python train.py --num_hidden_layers=13 --hidden_size=768 --num_attention_heads=12 --num_key_value_heads=12 --head_dim=64 --intermediate_size=2048 --vocab_size=31239 --hidden_act="swiglu" --norm="rmsnorm" --norm_place="pre" --norm_eps=1e-05 --positions="rope" --rope_theta=10000.0 --rope_fraction=0.25 --qk_norm=false --attn_scale=0.125 --bias="none" --tie_word_embeddings=false --parallel_block=false --init="uniform" --init_std_qkv=0.0169 --init_std_o=0.0169 --init_std_up=0.0169 --init_std_down=0.0 --optimizer="adamw" --learning_rate=0.000532 --beta1=0.9 --beta2=0.95 --weight_decay=0.27 --lr_head=0.00459 --max_grad_norm=2.0 --warmup_steps=430 --schedule="wsd" --decay_fraction=0.557 --decay_shape="cos" --final_lr_fraction=0.0 --batch_tokens=131072 --max_seq_len=1024 --doc_mask=true --z_loss=0.0001 --train_tokens=928800000 --max_steps=7087 --dataset="wikipedia_en"
MLP neurons of a small language model. Each row is named by its layer, matrix (gate and up: input weights; down: output weights) and neuron, and shows model dimensions 528-623. Each number is 500 + 40 x the weight over its row's rms, rounded and kept within 0 to 999. Numbers have three digits each. A neuron's up and down rows have the sign that makes its largest values positive.
After each neuron's rows, "fires before" lists the tokens most often just after its 100 highest values on Wikipedia text that the model never trained on.

L9.gate1953:492508484500506499472549490411475541462525519436524502472466494460479431501437502504476435495498578503558505513511438530485538560450513446602450526433465496443544552496449535514486518517615483464487538534517525528482483498450493468478437517500505504510458479503527557518445536587496528464
L9.up1953:453409460558490501503506485561453506480505447516463554541503459484529528344478567514543420521444455468519434483479495462443479462469484488520502513465502489557488568461492505450501412502520538465494523538518450578541438566518545555440554484567555482476526533488457496443441482523488534523
L9.down1953:478523539592518506516476511457502486479493574526529512557442519523441445508459526509481477568527511516572541472522586535468527539530500522484460526558561482527471527447517412446430492435550490390514482567548545448571526452499550429473401464553550466522435475530525482475495501544531431447
fires before: "2", "1", "0", "9", "6", "8"

L9.gate60:498510557497520466540497427504509479508495479457506442505468456491402537580464460457578474500482499466519435423534528526522495540471484478518488518502553526517492523494512434461481454465501535429488462540435530502491450502493512504549540524460543534502508586442528536533479488439546508532
L9.up60:479475514496535487557572491534536554547495536558517465583480547529465547543493523500559489481495469498566540520543469504566420471558531502489564514534534491480543535465524510433495550540545492549440483518453498518489514476507533529513597516501512578577464540482427526542564497528509534541
L9.down60:533522533556490466531536550499546425473514475461495454520441531490525519578471495467481520480504420508529478478519544560479512512530525469509532498520501464456510504529471461461518459482505514488541459513495484425541527448443581568450436484446473444516511479554504555496482571496504495565
fires before: "9", "in", " in", "6"

L9.gate587:457540506522489500483481588549502520453522528515494453531449400441536417571516516472494457563487521460532549548468471531506497476455553513502503512555493540578529419473452502471487480488572458515445482504500476552477474568508495471483497439491518607482518495461570540479477536481557476460
L9.up587:501472501474547482457530520499470554536604480428545463503556546491467514560508530512489479492421443537556520554507505543485518483530549499489516466504468497561553545448481498486535454469534497559513515517526522528476450505471491528493627459505521467497481450428447546529471553405481476528
L9.down587:450506412409409475499535553505478497523544518495506460513496448455536503480513455475475565508494441493443561550505496489479549509493597459431521532473474481483620479526515438430474452538497481489424468545514545536507579477576479507478511395514551486594523509508537518597458510570562429532
fires before: "0", "1", "9", ".", "6", "2"

L9.gate210:470569465544509441514515571544553561528460456462478532443477416470483444575435582511549472543510521505568455498444490574475425543517487571464462524434474589560538543514491484575424494464591504518522478487519486601516469493547462565463481472568520525554496531509478469470510543502516478512
L9.up210:500539491515540481613504495553486561441523438494512488493453445536434510529517499542456494508504455525528512483477450511432554473525502536510547506494452510485521422521468509514579531460427479508512434464548514452508545482468480511428453487468499505456477398481497502523503458502455466537
L9.down210:544536473494522466467464489490541504430452565516466456443459482440531439502513466484452445548471589439533469502485543440460484470483466505482519440526487545494414544469472436505479498547560480539490545460503539526428507511488467592542553501544504487467530479563488421453449543491543540434
fires before: " |", ".", "0", "2"

L9.gate1005:493500519481500533540463545501499469506508528505508529509474485555528486550501449562546502496432487463565539505479523534485507489497558569470494508518476558567484443549513409512518515497488519521504500526540533492501509460449504449519438457545545524526446470447499544477477466400513510472
L9.up1005:460500484455435457534461497483501540515528525504462479473504498506508488484539497522573486529463459502495447484520474480582492459512511569535463435565537592519477518481471485502464510505456453543543461561588499521459540555568485466584510498449467521420513539462438451515546412468435433468
L9.down1005:556486497513465503520490497526439543475474495547471502507511584508504444482494488530531489443445454523557474470461541481484486409511584554412513503490461509530502490495562531516493491485439542543532519517514447471532457420478485547441531503500532493562492546462523454502531493483566455373
fires before: "6", "5", "2", "4", "8", "3"

L9.gate78:451503529519505541549485542466460542537451551525491467436498478547557502541505526522527477556498451555481542505504524543489534462434494558479469408534445452452499580454476532477538537549476480487453469455520501549494556504495478533530514495500606584524486587489513505501539430513555441523
L9.up78:544519472437491435511525564561454543509516472573539446474535484513469524575529446498475438520510525472508488566548505406483451433511533469512483536457514491547475491510508607480504523532494491500500474521470518550517535396425486560518510556449479441520612490390491478544440479428517446473
L9.down78:536595481562542496530455551494432429487474431463433499466530551533481463560549553485436477456511463491503500528562527484524571498501549440489478531483530536583448497457481515484515454447512556473468489562495488493472522493476570562469540429458541504464547509505465490551509468395535467538
fires before: " |", ".", ";"

L3.gate847:546506544586464547460550528473547494497496470501554526463555517496462412567499500583509501489506506449474442523561458509443431551461534557478442521540490460461541526524520429480525551568517475498504558458410533491456506460438428534525587589554554522552491513468542525538449464502470484542
L3.up847:536590518520522468521445469572447394507419568478441512447471513510568548427487515497567488526539531497483560493459436506506496442481514469474494474520553555457501492520496550441534478555412549510519481468511486506515488425503509511517512433444526412490478456577558481424494522565435497513
L3.down847:462438599490498480525582476432466412490536494522489548467546419461529509392538458530489568494453459583458546525486489514479479534535452543452493531414454554477528522550478495570508502463512545497385501454508497537461484518504498516539476499562468508493471502491495500484542548556474521425
fires before: "\n", " The", "|"

L3.gate1063:448454474479473538526501491480467444521507481493511524508447487476458432482520450519580495514467492545471577460480551545433503513512451564499513468551478464488474486485535445487534438494554470449523546565468496489478507484512527512469509489406526511619384540475503410413488526517500497511
L3.up1063:461470520509502543499479508479483505518581540476525549533531543441511524554422478481515521535510507454465506499485549498499465495589539530651471493551490454487501517506450639492448428471521472432565471460496501505506498527563555526493548468533490459469520477529397465487457532542450511516
L3.down1063:572443480517466492494518510508489460524475537451576509529492421508561501562537535550434533518550450513515474515429507462492530447446515441505549501484486491512520500528501523475562494486461488506265472473569491484344522532457511577551534447483498497496539554471513482441534487484530482428
fires before: "1", "0", "2", "3", "6"

L9.gate1364:544463508493481493523465542475532510512474506462486565476488466522396559456510502469553450548513511510486549489540500575554507479498512462508476579552479454516512510501513497453489522502429416546541459472454552550481530469469480520507435538464551531576528430538547550536426535478547482524
L9.up1364:488490557511436522445476526497511482507533526524471549523588512516425449501534477531497489495525495513483478536431513456525456493496542496454526466510534489458537478447471390493513520575436465485545489559514457487459518431482450489473489556427485468602476515458529518501520510460561394500
L9.down1364:517522542472506538464464472529471454527514538505519456435460530479511547442496579500524478532482436514496468495467489521574573508454459512483513512512417461431535546465584521422491476516444487490532450442515446522518469437509421428507478501469550476481538536456454545513507445515448487437
fires before: ".", ".,"

L3.gate1196:524404523535438439488413475496537495516499467505494501501542553476588511477506494461493502465511405579499473585627472543518503483480565522473558505493477527473567533471556539525508486541578482462529460540525564477532566487440529527464505513520465482497542507567504421448533500467455511474
L3.up1196:479452538477500443533545457499524528487483544485518527534492481506474577595489536474489565552505454507468544485508505526550498503531534494489545548459441557502490559415574514511483482594462484560481541471502470490509519459503499497535531440503530505540488530569465431541571515521577449498
L3.down1196:578552549484519569529431516489490506489437517521585483503483513475431397431588522519474381508451542454579524478451441423474462510512485465486511487495521503513490483518469450491504467483489554513477601513503454403481506497512468430377548438463411494502471482439417533556460481545451524536
fires before: "\n", ".", " the", " of", ","

L3.gate175:483490474550512455475486486512438449525475467478585533473495465520482511534518510522435463476479540493514536471538585550427522526541467560471506495520493506443498471502565545417470552504532470485517538480512502527492532499505558533556483499550488513469386558462449529512533553435443470557
L3.up175:470475480554510519541510549499479410501476586503541527482524476471497489452489608567396481458491560524434545434480481543480507497506436542486528486471516488452495454517512527473470549523531493472467533498517481473490511483439532484501434522486515483437502571459529494546529513466420554462
L3.down175:506480490526505532501490498503483454469497535490497523502511466509499523454571510509486555459547541501472519471543482531513493504462481580564498516505515467480537470542490494485486492519485508507461498481506464478646531506479545485491517511525498497482523503507502473536518528483500525503
fires before: "\n", " The", " He", " In"

L9.gate583:533474503404556474534524497462528494466479473443460475497502461519541535508441438504511417508434537519513476486467494531513484498477517528511532519490501527467519451498485498471582512535404416547483461598482471527449556407480518525494523541531506503506451458477533525484495548514535526434
L9.up583:529544528438403511532519450457500455474437432507535491560433458549487515468460522478444481520510474463548542480506537527539508454512533515527544558502617497429510448533502511446589489544415495478525477490533486535528487424496522514550475526512485515532552502518506472524419479561535473451
L9.down583:509514447458470532477509514540528407522455517493579509458477538497425496490504530498475475515532459460539542467488508550513509428519478508568461552529501502496454545497498506436485531487419481568500484501487505531543501514508435495463470540474488505491528495544583436516477459521516449471
fires before: " ", " the"

L3.gate1075:380507504475538508543553537582425514538482447499567504511436523513529538510489519504629525494607532476482497533522546509475540516497533518531406565479537511494488531473583595464451557450495554487540479523518461527448510461522478478497515526575483487495451531491496420580475512486491494507
L3.up1075:478531480494461466492502542438530511526514503506476554481413521475489440534518544546462492459520541516459445460503540522523458470461511484453440531497478433568525503518517488475389571482460475450546521548563525505449422520483451447521565561476513460473486484489472444528486547504450527529
L3.down1075:447510544465509521488609486531551466486548513525530474427528577448440545506538474459461496513427496555564465586437543506525496518574504482493433465536500474495510516466486454536491524468362569500658495509531483512587532485508600493517547521500511484487516480475500509527433484487498482503
fires before: "\n", " |", " He", "Y", "aud"

L9.gate1199:488443572414596543494513465480464451558435496535502503488509592442505531435460446508550427465435470485422558480540535530540441467459489522473438481492484519442507516508541484545450512486443604465538469606444588449489530462474494539478516515516457486468482543561470517448491520483461431455
L9.up1199:556509521502532424539454542466544446492457540543452507434428532540517555552479560488485479535471475539477479509538546520437480489551529495504524589562549458517486527531569521503504490490563479446508503444543446429462531519480505474501537481501508534548452546473442512469435512507496498425
L9.down1199:511490485449470533493508528515499477545543539541459527531507509506493499423494483538493516534486503464518457520484478492490535550538512470472567487490470506470487506536543510546517470509442448541510473509547534523524524566428447498477523542545499513465499499516571562537534533528521523541
fires before: ",", " in", " of", " he", "\n"

L9.gate1441:533426497402524498475550517487454429522497576483462454515534445506467494455501454574469513491590408478490506460511497506533522519544453508507568482528537531517556423517440480502524523492442420496460477564534480511546457506531428492460512528562509514550474505575496519504450524495529485478
L9.up1441:597476494505533479452392451574536480576487457487453560444445491518503537471497432456525549539523535517586574451477450479613481506545541551503582518485573569446562497461464426494451527525522465448535515543507457464522489484487496470491544514484507530494457587543542497546459447401514527515
L9.down1441:575464508430411523503567447452485520480453493506503565489540424516534609504557507429463491509557372534473463504490581496533552472474424519543561512503512446496567495502455485449507518502472433547498487521481460481559528536517500502486510541520398532525515457545430449478494493444534494450
fires before: " ", " the", "9"

L3.gate1181:470476520572487484463434473414512455533513549517479494478493488509521491439444517501535429493574498496483514485521543527538508527531520596437534534467494533492542423448478458469521478488517482523501545500526446472561487492547438480503527475482494524517494532515527525535486494479501477518
L3.up1181:491494545431477469458541478528480490488519507510428518527510508463491517466474529494553466486544507474427526492427433450477430425521542524477527458438528464492505495530559557458484448475525465468471495479518571525542512537588428405457506437562543471510501537522506468478540466476472484504
L3.down1181:495508551480478529518506603562473553506524444485511518529516501473538458540539556485484539571514472487574511519540510448551491471494447531484546467551497514545535564507501518475560511490467488561535407525470506566547453456504542479499521457548528436442486436489496453484520462513425498439
fires before: " |", " (", " –", " ", ";", " in"

L9.gate571:531469497588489532562455537463585583536480504454492584531419523490526466558509470500523450506538511493516489466471520456489503501497579491508551410475498486557537494450460488491449480494455468522443527500456476532454521502560543459498504556484564513471539606429506468463510470469544565530
L9.up571:544475506479528474557548613478530463488475490572505457446388545490453490581490429568500439486510550450549483491512464491480581483514547504477539581471523511521508452490503455559547499490489569444498419550449474409497509472512477453486530528505570460477493554431530494495495490445529462549
L9.down571:504549536470517564551514446524521537500477408506509509505449488466465537545450448475515518479574467529485466534468529486544499491475498456474469497460502491479528441533455452532528510497556558485576520448428479541511425452459565518523511492492526446556538461490524496486473543513479473517
fires before: " |", ";", " "

L9.gate311:532495473468458543495518471522522480464519479538499486547469540500491490535468413491483546514497522491442436462526490500554524475438540512492547499518573520504529430562523431458539476579468490469523538547473484558458435451514455528537474577525510448513484558536543467511532545517486526442
L9.up311:524518507464480435465415469426532471513544502533491507469522549449408404584518390519512541501449506462502455505520490523548489577438597494449501437465499504534519482510478452488462457569512497506513499493456554392491552544579448569548479528537527536527510540525514473527523560569467494505
L9.down311:459461492529564507479569484533509545545508567516526529502528502492447461438560531456486500569545439548506402436478466544504498527482485495465533517514519435516455565502461498492453495474520550462502499496441421487511557475489523520567476429539498471473584427553544527600498450508577504424
fires before: " |", " ", "0"

L9.gate2000:539496556514455536536553519490492464566500468411535484475528505593499531460437540487532498471485492514535499401533487491485520466467474529496514513528478499468540476483448490459500549535519484540538571480447496527485469430459544476376463485500528525545533543500460432429462531453497457455
L9.up2000:482478506445498513537436550503473484486509496546446575493519457489425463450628512473576509531444530462580542569494547460544558476557508557471570457463526465533508497580505490520468484527546510512445484484522533526431516448542449418471491529461504468475495472506497527484570503514500468484
L9.down2000:581560577523485492510515536416493437560511425497551410493496530517522531505326529481474405465503516532525475429541516409399510566506416510502502476588473497434523506541483540461584545465561524514514591484424567562500490544524484573524409561478510518550585576475424513490472520482569524462
fires before: " |", "."